From a checkpoint of a small transformer trained on Wikipedia.
Training: a variant of Muon for these matrices, 1125M tokens, 8584 steps.
MLP neurons of a small language model. Each row is named by its layer, matrix (gate and up: input weights) and neuron, and shows model dimensions 272-367. Each number is 128 + 32 x the weight over its row's rms, rounded and kept within 0 to 255. Numbers have three digits each. A neuron's up and down rows have the sign that makes its largest values positive.
A block is one neuron, or neurons of one layer that tend to fire together. Before each block is what it responds to, as a language model described it from the Wikipedia text at the highest values.

Description: Main verb after subject
L3.gate259:104176151158128134141117090082130155119111140169140118150151104129118117126098133101106134099133117130126127112107079163108121080120090198098098206136112187089167146160145215124128174159100185120143134150125113127163154148147113129098134110082126130123132149105138088068134174070143127092
L3.up259:123105100112144089082138115147134180164119164137123193126132165088154113129202151113139157115132088121136136171103179104091149189135150097095160114106091188142131092102128128151152140122151141119113082114140083136096095143100141131142116200100127175143154149105136166192117130131101077141
L3.gate361:096126133095144173119112170160110142096096145168129138173131181152052084104133132148153145125130173142169154137094093099092071145098167161113148116137125141156125098114143182090111117147149148096102137162139127139132184165174170163118145188133091080076119131136139110171112118118136130113
L3.up361:104208079121085145147056074135142149136161124188149145124191101078157149135127100103053117162144148087136137124147049167157100097157104171146146159151143111144086145149161193141160162113101148086150151146080132115075117113137102151156149098116166130161128165145176092101161194156130223135
L3.gate570:114170117084166122116107078159130171092136133141111142155141097138130119112098105173165112080120151100096131142121072145075163092165133171090081156142103178088149104167132202130087195146110174148130130093165067141146110116144132114116090131108082136054185126090163052119175144121161089110
L3.up570:109125160092131125153095114091110158111128131141141130133129130108139118097051119079132113121109111132175109115076103160073068141093117204121100164112145139118091133168141192107102148145144196139143115172155137141135198102160084114101122120156105128162179137114175123096202202094125118060
L3.gate2285:098160095161095120117101080185145185060065115111171104134058163141151130145168112188125095137142107114123142162110083103140096153133131163123107173155144109125142156134185132210137117140123131134165133138100080086105120160141091089074107097123169139124152144154090191127130114129143159120
L3.up2285:062086131135156119160084116144128141147143097107123105148130105126128111156119154088136170119161114111083186109081108132155075121116155151162109091176135125144149167176180153190129151149129095129154139108129086121120104107101149132094156102124155156145096127083159150164101123126172141138

Description: Career-event predicate slot
L2.gate11:121116157138143176131173140081157108130103125073154136115156125076127112138122006132103150163105129121132186113100160144126057082160169131123161165187097108159141110157208141091190102051127160146123146105124111158093123154087136162055099118179149044117161111139101144121100181127144161177
L2.up11:097121150070143164153139128135083115094157176138098143080165125065117072137117085147107143180099096154163149143072086170138070119149101124166137146124098090112190155139128148073201129124092120098149160132181093152149075157107150161176178113174092091149147188111066199101075180168117167176
L2.gate16:165141124126141090089105093123119175167145175138111176095130125109118094090114136125106079118150150094165148156075095128094149121119129111129062092121137154149114187194131132136095101140140106123125132111091121159124109135096231112108142081146122112141180160123085157135140107148140135119
L2.up16:115109141127131226125135147160044126118134166103168115135135165131130081128157210158125110062140073145126098179121105177154097126106097157178141094099100141140119117071120098110156133161162106106131122104143108148108100110108147176091140120134169145150125139102106127108149196117080188153
L2.gate41:141142139087133141117165137075141129093167100150106114108164069166070130091139090151138146171085121112103139143097137141135135113104134124131144152099149135100165120161128164107134117087156088166134140153149098212170153094123144120133106129148097088163142124104161155068110121083100134150
L2.up41:209115157090115102117120113116161178076146123094119084111104092091168145086143108144148133168092116116144109141143145139135111106113133159110106169085142100119129130125103146104136137142119100063166132135140131131173132113178071165135188105154101154128156140089174173129116102138171146128
L2.gate61:169111129105127072154122135110144112115113109091108153134120160218148173087089033156145129129158125077072089104165134138148098072155122171103100185112133127123133158080088090168118170145136186166145080125120143093152092093137109142173125117068094121153154152106157089104083186130146116127
L2.up61:168096121099131109145146153103129097138099077048120144122117151189131185089102040147158111099164110091084104144155122162160098061164114160098112148100130147100116157070098081162119151159093205134140127127132146083172105105103117137162109128067096123169136164098131086104105176129134081117
L2.gate311:065074136134190088091115070154107138115147138168154143152112057126111111100143052166139093124110201102055148162160123110136160141075139148099141186122093067110146123168144118131168093120102093135116165100134171150100150144096152083108081124132097170127069133112135138100139098204163072124
L2.up311:084064131130153077165141145127148111121133116142150070159107139181124084111164133129149108137066155088131147140112074139173158144149122088081148137136079117207083148173120143136119084102103090122123114128133135137155095106147137104149062144131139144103053224107137153071165130152136115131
L2.gate416:095140104092098115085110080180121173124131096123162112107168097171164171177132084128174103156132170139109111127179123061090144144115111097147121159175152126154113140125104120173108065140080097121141136139134099125126194143074131114117173095108134105127127083091080103163107159148104152171
L2.up416:121165160178096106108164100184117151118141153074143204117161077139188119087113042108126129150135177189142179112134083105149173141088115081090123134118116139159144108088151125108091129115071183092159145074163114134125123195164210099131173153158142154107172043110127170203156180159117084129
L2.gate737:138122136139143176097142124151127185168131173161166076139123136183173148115135051139093110121147091147121091117085018111135113104186146142117098172072102114124114185119131178107152113086119118117096127141068098149112224048127142152135111127124117104131189124119130152124123140178168129124
L2.up737:102080158090154141087106166133158130100099159130150108131138103186145124032115092132120118076129120139166169117112084126126160169144137127113101115121108157192152181152133108117094147108138155128201169149126136109159117166113109091101116110142173145107140197129128083197165124136118089116
L2.gate932:125089077173135121140182074117126102132100179156085148108169135140104103131123134136055077165171188096160132100114126103101064091156083149149100118144146128098178118166113129113085103118125122100096109174144143135128081116109126133139121128161093129114119125072146103113144137157130069058
L2.up932:063152102084104148175140093142144149145192143167075170163160067214132097093060062102170086117111157074167176118089105105121069115097144144136174135116111072101159150193141169205077055090125096115135145165092090124073129108125121149110118082101131149080091114137135159149144080185167098117
L2.gate1019:140135143125100165052153143082144145136097146157148093120140094107135129144123181099135114128165150089129147141120108133170088176097168131117140087134090133135183136157136194115204179114177096130121145143130131178076133096092157143111113100129165082196085075167141041123157069059164095126
L2.up1019:097119160090138108139154113090166095109153081094148146177112086075127090094145163130057147112145096133127091192131149066100138173159132118069132085157082139088188101092102128093137152145114109118143149106181171146120021143086092149171132093135141137108133119128149092164210167163111142118
L2.gate1172:119121131129097121142195175162140129093170113045116152117130192104115093146136197166114116087124098065130141144163084125110180105147128182116097097114130171127129150113129201139127196146132138126145165111153105085153147131115110187084054136087177116189085155160111128143054107074149152130
L2.up1172:119129145113092117105128136167124129093162131086122171147123173137073120164121234119107090068083112074116082164133089105153186192179115129100095134108110123116160134094154094154126153155159153144151156109086094066157133154127135125073096135113136144142091141142095125102078141121074157154
L2.gate1568:143150133082131194084099121127139093135181164090116160132148138142071094153125098066168108108142116156146125099084159161134094089097174113081147152224120129110149139126137135029122179110065135128178171095121116188146132061096084145120133154154180107093138112082111120121109077156130093121
L2.up1568:150115102072120130083142123069160108103120113163126098195147149131060091207052076155151133155167123132108069154078124166123103068114145131078120176162135165117117055133099122063109156131080144091157164123162108109182078113129138120110105127144087118071182059085120073152155131131102040062
L2.gate1713:080097112160103040114152089131141112117102135101106125140083113179110086102114065131123120146080087114162111130143155095151136159104194137132100080105124140142127163142137091125144161135111108183094135156134112128147146116092126118066136148134135159091154135137127150117103123125163079142
L2.up1713:143135135112080104149085139125155128161081107133123122126110131166072205113119086158129158107187171086122086109156153086110163158159163141053126187131078146093116141074088084129157163088117223146089180152120129095126205099134043070102165176027141126178102155123125162105133176073184102130
L2.gate1768:076174096141071101121126089124148148132148090163104080157132153125094099070078114165148129162128139122150089139197137081116133168100171109139145093116108111119150117175137046182157149096097142165077124191087114171110143105057100097014114199136101110141152111121112148143135114153139163164
L2.up1768:092188113152079118126128089124154139118154090160116087173155156105091105051107118159164146152165151117125075130214127077105140161111164118116143130113120121098147119156122046186145154107105155151081150194061132165130132098088109110041121187160105119146146113116128127135136145180108157151
L2.gate1886:117071118154164139147116107183146085125138104209111127136083135148104122090126050101179106150105073169146167169104176110133096147087105106096103145102157151114154178122194109140157101159149126133129110084103092182132172183160136141137078159107131074155120127132110111130147115143144147151
L2.up1886:105049117092193083149150079119174111133117137167065131126139130123141116142140123135171149170094122162104152171072115161191112128083130070112134099126143145120105124132132145154071086127138137141104158116096127182129109163139108109111149159090116106120087113091131157067132127154135154163
L2.gate1903:047155090174149159145117144204137150141093208142094090092101137104110105086151050093113103058111146126077157087157173132143150127093163104119142061072089115149141164144154124091115161202079098139185101172144077162150180085100178110099109075164136120099151123126085082128112116093161132180
L2.up1903:137138117120118034115183176193164144137117169093152087155060123101102107119113077131112160142163152103127118061118147185138132095100133097119159141096157178146118100115086170100160117114127113133179106147132094169174169100140116119095076063124146080078086105169123124136065099105117076156
L2.gate2109:099034108183150176171134128135132136121139151154141142065155116106122069111134091088198110087097122123153178057127117099180131124082136107115107155168128086113115157111145121157148044107150125160110159167127101099150135070135175066086108124121151126076146112117111074118122121174119103184
L2.up2109:107109139090141129121120110133135159179176140070159059140120176141154104114100144160141150157124102097145145099092080123151083128065138145147163121146121143126133134173109122145171144125198116166098103142174071139084147147115105141175120129173086157062085126143112156140192138098201155097

Description: Noun-completing word endings
L4.gate930:165111082125185117138130148153134136156104116124113102124106200173134149145089068133142116146144182123116128140062132157146111127168142159145215083124116180135118153086143178127130155181108099120114108098130127138147103113106164085071134158078106017111121133161111117116093134106072147173
L4.up930:131161124117137161080093071099157137146163111088152124137134141134126157084075131196123165096125135155096162118161145086080125114115090117198170096131151048133098140138085106080085118125106153156079132086122156169124145195158132159184120093081114175157074127070159132157182128088124109151

Description: Sports career milestones
L3.gate394:173032123039146080119111094080169138181083113183147126162144155147198137104126070195103056135140087116176100045129099108161141129149133081113122136139094089124122086093159137118102133084160062148117079099131134155128154090078068105094148120127119112136127169124101092113081094147098141165
L3.up394:119127164089106168142158128214181172138132124104108123151104126127097076074103149119136153103119105126159122110114057087117142186101135197138149124128158148098066099152118149130102082108106099139094148153173106123124163163146133124129167157120137179186138136112153139131075147144159140104
L3.gate525:107110116048164190141117080090155133131124086119095173118089089168141104085131137091130050135151100145173142114089138114150162176103146173104110163210170165080188119087110088173144134143187109118126159117099162172127176148105117079024122160136106148113104151132127134125141127112149121097
L3.up525:124095117048174165135125090103147135124115088129108173125099091153127105065138135102116037164155086157171153114081107116138155166112134140115128160187156150081167102108102089157139095149167112112128162126106127161114180148093115086018113149102121162094101151141117111121115125136149112108
L3.gate1418:132082112103196127103090096171164097144175103200130169133110097131129082145104075143120139148100151106179142086079055111120118133064141158142169124130144112064100099102126112103107115136153079102116139109143177127040096153067157124117117159060095174138066099097117120118138137091076096173
L3.up1418:091144088191099198123114171147155130171145151160158144166152126128176115156145114128165111129110130030133107108181098182075128092142078169187175158158120132127095129165112165092125154063108140148174094167137043139127158176141109115174129129127088094155121105122148107186178096113145114058
L3.gate1679:102075152037183136105143138202118149120164120145115120168137073154116155072148072143176075038161080154112180147185140110159080126075133132126179128117081147109155157113137090114088164103129162167117116124092079127117168141154169179119151053095147140117159137165087108136097082133105157131
L3.up1679:162113130152163108113122124198076175127112097172097165185132144144108101096121092148156089158062130079191079095162128108106119123163126116221130182176103127160108106134092183132161101139199126115070112189066139134087144165151159154128130123132108147122110122160082067116164088093139157115

Description: Main clause verbs
L2.gate166:083124137079111060119143088162101146128120139056119132148108189102126102123114104126128117126106125170112149161153145138122102112071133130118098124114156126152050181134131137172155172078132149090106175073158122078148232198054160164139131134137116151119181109149128136101122148115118057138
L2.up166:104135122103107066105118083153085125128143138043131158138135157111119153123093067166117085135100118132113141135114154170117136138030131153110117136097175130130042175124139131179104159065111135114093140089125129098156196183084149146126152117120098148091134097150140117093156145140119069125
L2.gate285:124166136154083089090130157189115123078142175121117158119137187087137116124122176097110123090106101153105162171118102154161151134121138129118108105052128148191101184164114161134116115141170109133144117138162120151119087156077202172067137121089127146136087147083101176127132082157127174162
L2.up285:130108118121093076093167145173085122088156163101107139121132188111142112106124158133113059146126108146118156192131126135164171143130146132113082040056141138162102134121112157141173130149190125096114119110159141154149092173058166188073150056125090129143136134102113161112121135132142167144
L2.gate391:143124187131117125127147146118148108159099152144092085119146106145093108073051118112104099101123187230103145176137107128162113145082179109114086130106156146155131162168106153146127143185161088127054141163139121168129129169105157091095109123113115133077145070167084116112115125179097107082
L2.up391:091084176070154098074134131150134143152129088156091135156100154144112106156132000085122085124139117111123211143155110132126102164103145075116110135151111116108148138134148127115080122103082125149092135104179093132104174124122128145070116112110118126102188093146146135139118140100110117184
L2.gate413:176194104082115164143033097148079240178127127133133127143092081144138144088113138098126107110138101148157138113086130108115119151071108132154106172121182152168146053141206132122158129079107105123153102139118153138135098181106141161075111110109138139131154134169146132119129205176122111100
L2.up413:166155120078105211147067095136083208175145139140118143151129101139147114102127113074112142093134115135160164107085142142142107129107092136163088124125164115121116071160200077153158127132076124086154120093116121094080137179134146147079058146127153157115146155139135157120109185157166096120
L2.gate446:117122159141126226139119112171175183101175193167158141148104120127182077089092108122138056149132154115124102100154130148181124149122066146068064139174120158147153148138143189153139082097122154157117061071105151160063143136102141160162094142183125117105097119128180142072160161126144124142
L2.up446:104134131100076141066132133100072102148122124065098103120173161170067209151141111131146155138126154081092138137090155137141164109128125103167095071106124086179073132098109072104138128133134139131190100135173089140129139159120103130185177061113098160126182065120127144176075174102132118122
L2.gate562:073142192118140142106197105100140160108116131151124114146126155095129123104158109103167154141183139177101152094100083079093074098096075100155123118151151166161130185189110137104166209172101171143111097154140090136152180124114127168091071135130169152157090119115155158129161152096162074082
L2.up562:120118137107096136187153142141177169156134176136127166092149192154125084119155071154198129146108136120076141122109121145124095138151148133131109147112137154104106090128180146160143109138149166097148167150181107065100094149061166152144157148098119148160147141107127106183084208129153138161
L2.gate680:156062097166118107139182150069147172167045143156133095101133150083115084113151142140105122130164171110125107123108146111124115129169088098140138086105139088155128070157121134132090072135130102147114150104115141146101134144057177120149084144135172187152147164139135079119057106209167146140
L2.up680:121081196143102129110076158098143156158150125157113124147109115150146141158139051118118138140108167130168156118140137116157119117106104121121124153142144138154172104148135156132081098074104163157142100119106143151169151166103134116143107137146108104071146131116098126092108038142136116163
L2.gate732:156110154134173125110129109125108171134117152154163105105178118160165070089071058181186061136139145121143167102171194181114164064124148130075122138158144144085145138112132099110137111150065107164145162134068084128171103093059187118090120144092183141152124092119106136129093097117151068137
L2.up732:194109120100140170162095139107103083139105147136164094149058115091100084078108146164193108109067134124141136103204081165165097143140073164083139111156123143141126132145178125158105150154171105137124095122109122134119062112083127139077095143129133142109107087127194146074091156126105088163
L2.gate865:140094160116086187116114108057059125122213124111136135090109114086133178131150155103164098145136115097062103106137108092139161127132169118114053121135121122121122116132099154105110170115116116160132180148158128147117129185155113107106131137133141145154088079167116081114156153132076130197
L2.up865:145138132146084170122081144095092100082121153118137173046166088112112106127091196127181143134093119066155116128145136106138140117158180147088065073196105126164144105151168179172085067091114146176131089124164123172120109170156112109060118106098166147120081089111093066124124118155106104137
L2.gate1041:119126131145074134076122086181116174139094181101105089128139180114112061089166166143084077155107109140088137160098163147091042163139135135105104153099110134181129117139089140194146124182156121179200135115125085117166103108160100183083119094134106148172086102118129128108108179103098159064
L2.up1041:118180146116062096139109127201138147109187156160125145105155192083180091153151120117083117141090119181097181145117073149172094099114095157120142147087187153139110120132136179151147155118105137062158156095132128062106065174130170197105130094125137115143131128125104123096086137179144147110
L2.gate1201:147116072155094129129163121048131071089127138161122093179160140147106116137192160157095050163071165133130064084064125171149123096136154133123141078136120103125108141119054163119114079118119106111126082151137094195100175165131101128106159154155176179114116107133069131121126131148163139183
L2.up1201:087120089127100153153092068102130077096124107067075092156139175168126123064151125104120112189153110155163139134108120076109162083074137132092043113106113144173064080078134112122075087121096153139137168151175116174100119152159094140099105152134170132082177044089020150193159095102117111150
L2.gate1543:147109128119155154142095112165134159101127093096149124089160119116104144114090076148136143059116109199065146117101111134133053119128151165124112142160117183111106141140094152108148141206065161164143135064114098143147151109098168138153158121114133138072069167084102110088076138124172152155
L2.up1543:161118114135174187101079105132113122108117115116166148088169127062139153100076085160135143136141145144139188146118105120127085107149136165089119128173148177090115106143154185101136144179061132119122142074151109186155180098120137182127149143091163152099100133073076141101128128085085159138
L2.gate1728:140093118083150148079158137151174105116127123168105130110127082134170109130113037126092129149117116156069158141119102170159061141084137133127129112105109059097129137097177179127155091101200067141155205118090099108138143110121140112152103097156157121141113066143151108125128098118129112204
L2.up1728:131081094135103130096133126096104087157061134111127113186119092137126087156128137161164176165109126151121159055156126126106117158126120148127166155109110139102175143022118166078150147141201086148158164118144154153136128119109151066129166155115170150082102062126129106129161104134093109148
L2.gate1752:125113180082124121074117112134133111157139116117144132149129166126102107119097110138130143084078107135182099121146077140135115180084116131126069200185122133091131164117129109155135171157116152162162145114176106129128112133105122120123085167146117139122145124136145117140163131093183123163
L2.up1752:113161089132117131076093166157124147177151129137133124157071180122090163160123097194104165098054156109100069156148126110115097161118173133176071091086082127123163148080108108177149152131135146185131093100137101090157122131098154161125122130106123128179124180107159136130147153109129152139
L2.gate1934:119159086118126109199142069190156179094145163110121128142089120127168062141144128114171117105084065182098167138118123132094089093153142161108148130110136194126213081077105191160158153082115161110112097129088120089140065175116142144075101179180119146146079124124175182152091184117175120098
L2.up1934:110180160137087138064117106171114146134180131160140055159153125166133105080127082089106135109144143131108122154106129177131130088104130141099128169111097163160147152187141190121117162145140096114082138157139127143121105163140106140104161158062154124127136158157113172142157100176122145092
L2.gate2281:089145155131131212140099079182060122183141150102101176113129063150194127120105090154037100121153114108121193149104101082121113130105128098162165166151112117112214125062156139085160144087141172095160111160120110154092046110181180127086103127147205152135119120179169159129167175121108102101
L2.up2281:063194160100106149132176097172093128177143158086159151108094079120181130136091088119123101154152134111133203122151078127142126099084090133116172147167146145161175112101121110088126134040127138084149132120095109159132110118189144129081155112140151057137147122138167148145152252146088047085

Description: Possessed head nouns
L2.gate330:191153121116156202143146132162148209122172122097115148110149114123131099221164085116106105076192110132086051113095128133080078110153148120143161093136152193089140143145152122170127146129131102096133140093106121160143116142161129083122123170127123083138067169137156117024140150082155131124
L2.up330:138170077170128093189160164145164173149116101109099157121126088094118100185148166140096105138154164176198103149153128108122134128139145143132119110100082200144149110122160154129132136088142127094153138135088064111174088161213131117108147138092130102113093186131057082120111174103168140128
L2.gate493:164157118128172186154054116149111085135145106131092124121150141154164097156054107124178097129134091150105159183161139114199102132168099129155164162129073169146185126149112160131099156120084140141142146103109099169156121103198129101138148176191180118061095132111136057171162126113092134110
L2.up493:142112137096078173105074119154151118148095114100102157148149152183147115099072007105154139091133079135102130181131144114136090147183060140139126112100076184101185140090115130152092107125089149116187164087079101173184115084175145134153142152124164117052159147119169065133130150110114182131
L2.gate721:113111124087128184100172113199148176184094142159170091136104160108114146159143071135089187171102132146144096129106126163162140072118144156180092090104155194106141135156124156096144165124016213144158178164129121089101131173123082129113142133165128117103141132108128158105140112134142071123
L2.up721:120157133139141111153168122181132143123188109170092170147095166131108101176146109172148089118143091108146142129150128137130147128139169165134100139094104098169134164095126174219181077113146078111137140160099181125122106147154169098168167087113103073091152153165152134115230090061107144118
L2.gate753:124094072119144116106192133106103143130136169135112170145137136222090084087121118173160151141079172104130134150099081094196177101154227089108172172113153105120163121096090131095067187108065107122106124104110154078123131126097164103132111107126126089120112097083118148182146076145098154179
L2.up753:119147105102089110143120141172146208143122168097101142096144146143123127181114137158118121124126158149150114156135098213172155161149123138153087126180115053113077202158151166125107143098139122126115127137141091113141138137123159085094068176090161143108069091156146138139121149110142145136
L2.gate771:109101123137103222089219124105163142069099119105173166085128126151073141136145024189144120139174076152131143118074131141108126032150110143114131176140145105162169125126146079101101108112133159143168100177150095122159150168187189125128154152128138112118130079171112118080130125116091122144
L2.up771:081073108133146161137151054125083159122131113149156154078089122152085172079148144083117130144054089155176184093005064095108082120127139089126156082156187122184134124132160130066048111102183112125151099210150120149160140150152167106097100094219107139098123065164068106167159149133111180148
L2.gate896:144135107119138126147177119192080116137136138140145139103130108161190087101174134107097082135123157146096105078114132153158148125120179149125180070132081118190177124122065190132068109175148083124132075084058125134153167111145162127135074095132055105136075149143145129074150129141187131165
L2.up896:084143136134150119097087039143091067121095103070113090137145121117167149098139106173044095107131096086123143062140136145144087092163179129145192097231096136125162074136150120165143151134135098065146134088160078103153143156110095130161106143142127092147075143149098111017152127135155169146
L2.gate1090:149117129111097159086123163094168132131135140154113093178155106130117072137118069090099148147171110160141095177172180164120141123136138103106122099154165126033145103112147117039110135095076130127153134068042118141136133147087152156106102142105134122106131170098088165102091158201113103116
L2.up1090:111140144126186165117088099068145118162165087197113159119155145103138119117151124094150109166160140112118140096120140109122131130072117115088090118100135158124188120031229085133134175146098075112138142149144103168125117129093141197125162123103141183086126142095164087147172151182129130130
L2.gate1108:112105114152154118124195148145132079108089139171130159169074068108154144125139065146186134092119153134107076103133117157150143082109082170160118119173051070137184152192112157132143087168158116169135066130154106104072110110168090097159151127169168100136101160160130093155147157079130113184
L2.up1108:136116113162119119094167138142150161161063148134116111144134111076137104138101168144134074121126116157111087139178159131130124112181073149105130176092083119112110077164101111176156109157110189084108136083106107118100141128112135075111159096138084084173139112120124056113073123089130106150
L2.gate1249:102168129097159147140154111184168155131106131079103165128148127122159108142148118143091093108157117120131115138138094117146095064112130121143135126118162120107090100096133105097140118135084132122149127148172071053113108126125148125073058158070169078152106097120169166112018239168120144120
L2.up1249:114178116109163147139145102177154148131094136103093164139140119136147116136142102154095096105159109120125100135136087124140098075114124117135133121115158119108103109106135116090142112137089111127145122139191085056114116119125139123084081168066177093148101090126166159116033196169120152114
L2.gate1755:158172182101140170144139105143153159111163137118111076105143145140115117190112111097131160154124176106193178107140097127177175111169129193150102146145083113162080130135076179048113096123138140118143124046088094149152162155178108185140080095176081080174146102130111138097118120120141090148
L2.up1755:144139176145135173110118156120155217117116200138135097139168130139139138154115093057102131137116115170129107134116115065183138117162148121127104164143146083100106138125099080179095131086068121161186132052106094084130140148165094089083100122170142152152124111085110085141124162180192119147
L2.gate1806:164100159173098126153145153122091184156142171173166130155140166137189183158123056119116178131173167129112134086180137111182111075158128146075129104156124154119135116144092161186082127166130092108119158144121138172125123152097164144104143056112132141129115177153133148070189146173180121153
L2.up1806:102145103173148168175150127149137142184101112156142152143113166097176164148161055141153141122171181129077155119132165122178142107155178127127126123147142167126114045135144158164080127188087113121166158148118132170108118158137129140085102055097115147149102196118157128086131212149128134175
L2.gate1814:139092150083139149170157126162175122109130176150127124110136133125152091177116101221130105148135176151159199138153092149157139157158149100093125126097148095135132096073121170110117118142190164114141127167122136118067119136136231142165078101159087092096148091100192141095109098172105155126
L2.up1814:167145109068137171134125106117129145188187176110089134105151124121144110144045085079111160102172139121135165139095147097117117137113047162088123131131097115067125170115083135074151113143124146027111152163156139145091128137134164136161128148113089068150148163115101156113119102066092130174
L2.gate2116:149200174113145122097176117164136069122104086152113147068053139215107140102150106157144172125116069133190109130074068065110121094209135101087182152136103148069140120123098107077097169123124106148150087159125122160115121127146174094121099112159087132137103141140168106145110122144121092185
L2.up2116:144176111105159120068101099205156123136105122170087140082133103189172160113135076115183122137080132152129132140156124124129104117175158096112140199122098127140102075124151137117147074136124140135051082081123117123146131127116196159123151103138073139117121084130150097100070119136136116182
L2.gate2141:155187086161119137122121132153136134142167123150105079168142120116102144120153090174143199151101174100151155164194078087151144137136131145048176114140141115154120129065147147123144094107100066133140132090147148125153143108167124138095165127160092115163156090113156137151110145218088136133
L2.up2141:137150083181111140105129122111182137121115119096103104189145083099104156109176088131107149059146154161141120191138061070136185128137154167012122189137140103124177137066097160118137189102084102116127142131126119103141200112133158079129128140159101163169146149134191179150087210214100156168
L2.gate2225:123145101205120108137072114114144123087117115175124141087129120184096097082129099138117107114136128121142171153199103104098125192126177140204087124097120156146170126234129187161136141108152093116148160079130101151147137129140131087095093125160127145119107125113126088174159001182185176126
L2.up2225:096135127220113088180071127081145111124087102136103143104132142138100111107116103129130134146113182107120131130178108144071161159119170166178093110108169161117136109201120172133107128082171106088182205069124102156168121138116135123121120110143102156099132117130151079205112126171173151098
L2.gate2266:169145075123140162130102113114146160163112121158131142128138139165146121073135082116139085196154077125112131153135130076079115143121116129188113088174137156011092160141180143105119199165087182083170085100154094182143110103100102128091134115143131126138096201124130123111146181092146072165
L2.up2266:170110157143078165163143112104132126109161090145219143089138132106112137037160119225088132168090132134201145113119159130145137127106086127088149138132145115132126152149095143095125204066094156137095120097093144156135118048112164138124103108121091145162124184093089113162118123105140098116

Description: Sports career statistics separators
L4.gate1843:144084111143100188154105138071168123097132097146103122170132122115105087096079103178149038098105175101090143115177138164079114081154086099080123116124097143127127133133143136175132162156075211136128100125109138113127108130133109129127114101132090107165138115091099151082146100129122114085
L4.up1843:133094103137161085095126145177101155125114152098148117042119112160149148076092159101132112157149166154105148081109113094144101128135074090177195065127132105153142110162098113098099099140119083159183104141160174111147127118155170117131117105129124134113132096127148151079192130139101143159

Description: Plural noun endings
L3.gate850:128084152130173130062092164163167096111173143111150090125142134081092195106115099146124144072134161138088099124129125129113122103201143100120166157115111074160114067125169173117084125131139144130108112133162090149078092190142135079071118089144134166199089107132130177105136170097204065162
L3.up850:122105144125184159068122154159163075110155136110120093117134142077109189109121099161110162091115174140091098121130124122110110090209141088143166134108136072165109076127173184132058130127146145133146114146164080138121097188131177063095114100150143144189090105142118185104108145105216075144
L3.gate1264:153198094146119099104148112168124128146152087128150146120143088141102090089091126113129121108076115075121130099147045139135148143162025104141203084146137097079143152184117127126072155133061143145142125073098090180158117178151100156146090105119067109132172125132110128137050096102123130123
L3.up1264:126179143156130154124152130066141089177074053124121118161111131149071162094081068112143162142119085144137068153030137122104183131133136118151159151160154144131107168106098130065087089151072100148129138110097079159108098145149155146108073119114140068151102164127092104145089105137152095129
L3.gate1390:130184114071094128161130166131177191149149147128173147170168131173127137082171153175161119114131085182174112142164086065171130151188140095070105175090127137107122143126113113081127143119088141105124091120110082098145096063123160163096107138135143121074109117140129084144117119129095080125
L3.up1390:097134102135116153118110197126144103108112129145141168111156151132148206174187127149072162115142198139131176123172088132113090046164126094092152107104144132102084180085164104099138131128135156095106126176167092109108095130164084157105131113067171140149176119103166103145154144120079078116
L3.gate1637:095087137120113123124127126178173124187150104047123158124156103128088100127167086137131128165203119074102116134186157159126158108177135122118095201133133149140094116030179079182065096196123097122127102114146127166107112103119102094054160140141162111146170147134102143083129172140117099145
L3.up1637:104153109141072119125091162162149107127114129144064123133166154090089168075132099124141137129158127148087088109163124096117119113151131160184135089155135190137122157153130126155103084134124125108121113137105113079168113171082137186171115133157121158113113101105120179095106147094115178116

Description: Transitive verb completions
L4.gate1846:118161110101124144187094139171105121126150139158141122155123148132153094119083064182105088092101120096071091096106057114128110074133111146122108105121124132106104131137187215123075133130129162123129160108120066096086116088134140183120100089103132098089066096125138094155124149148150192094
L4.up1846:159122129094131181166092121111062185138131093142122105158125138086126106132073156103139126098094098094144089124105130110093123137108130125138120181129154143119122123155185172103111133087108204125151124102153167134134161112077111183078102125152111124148095124115117108116154092115125111054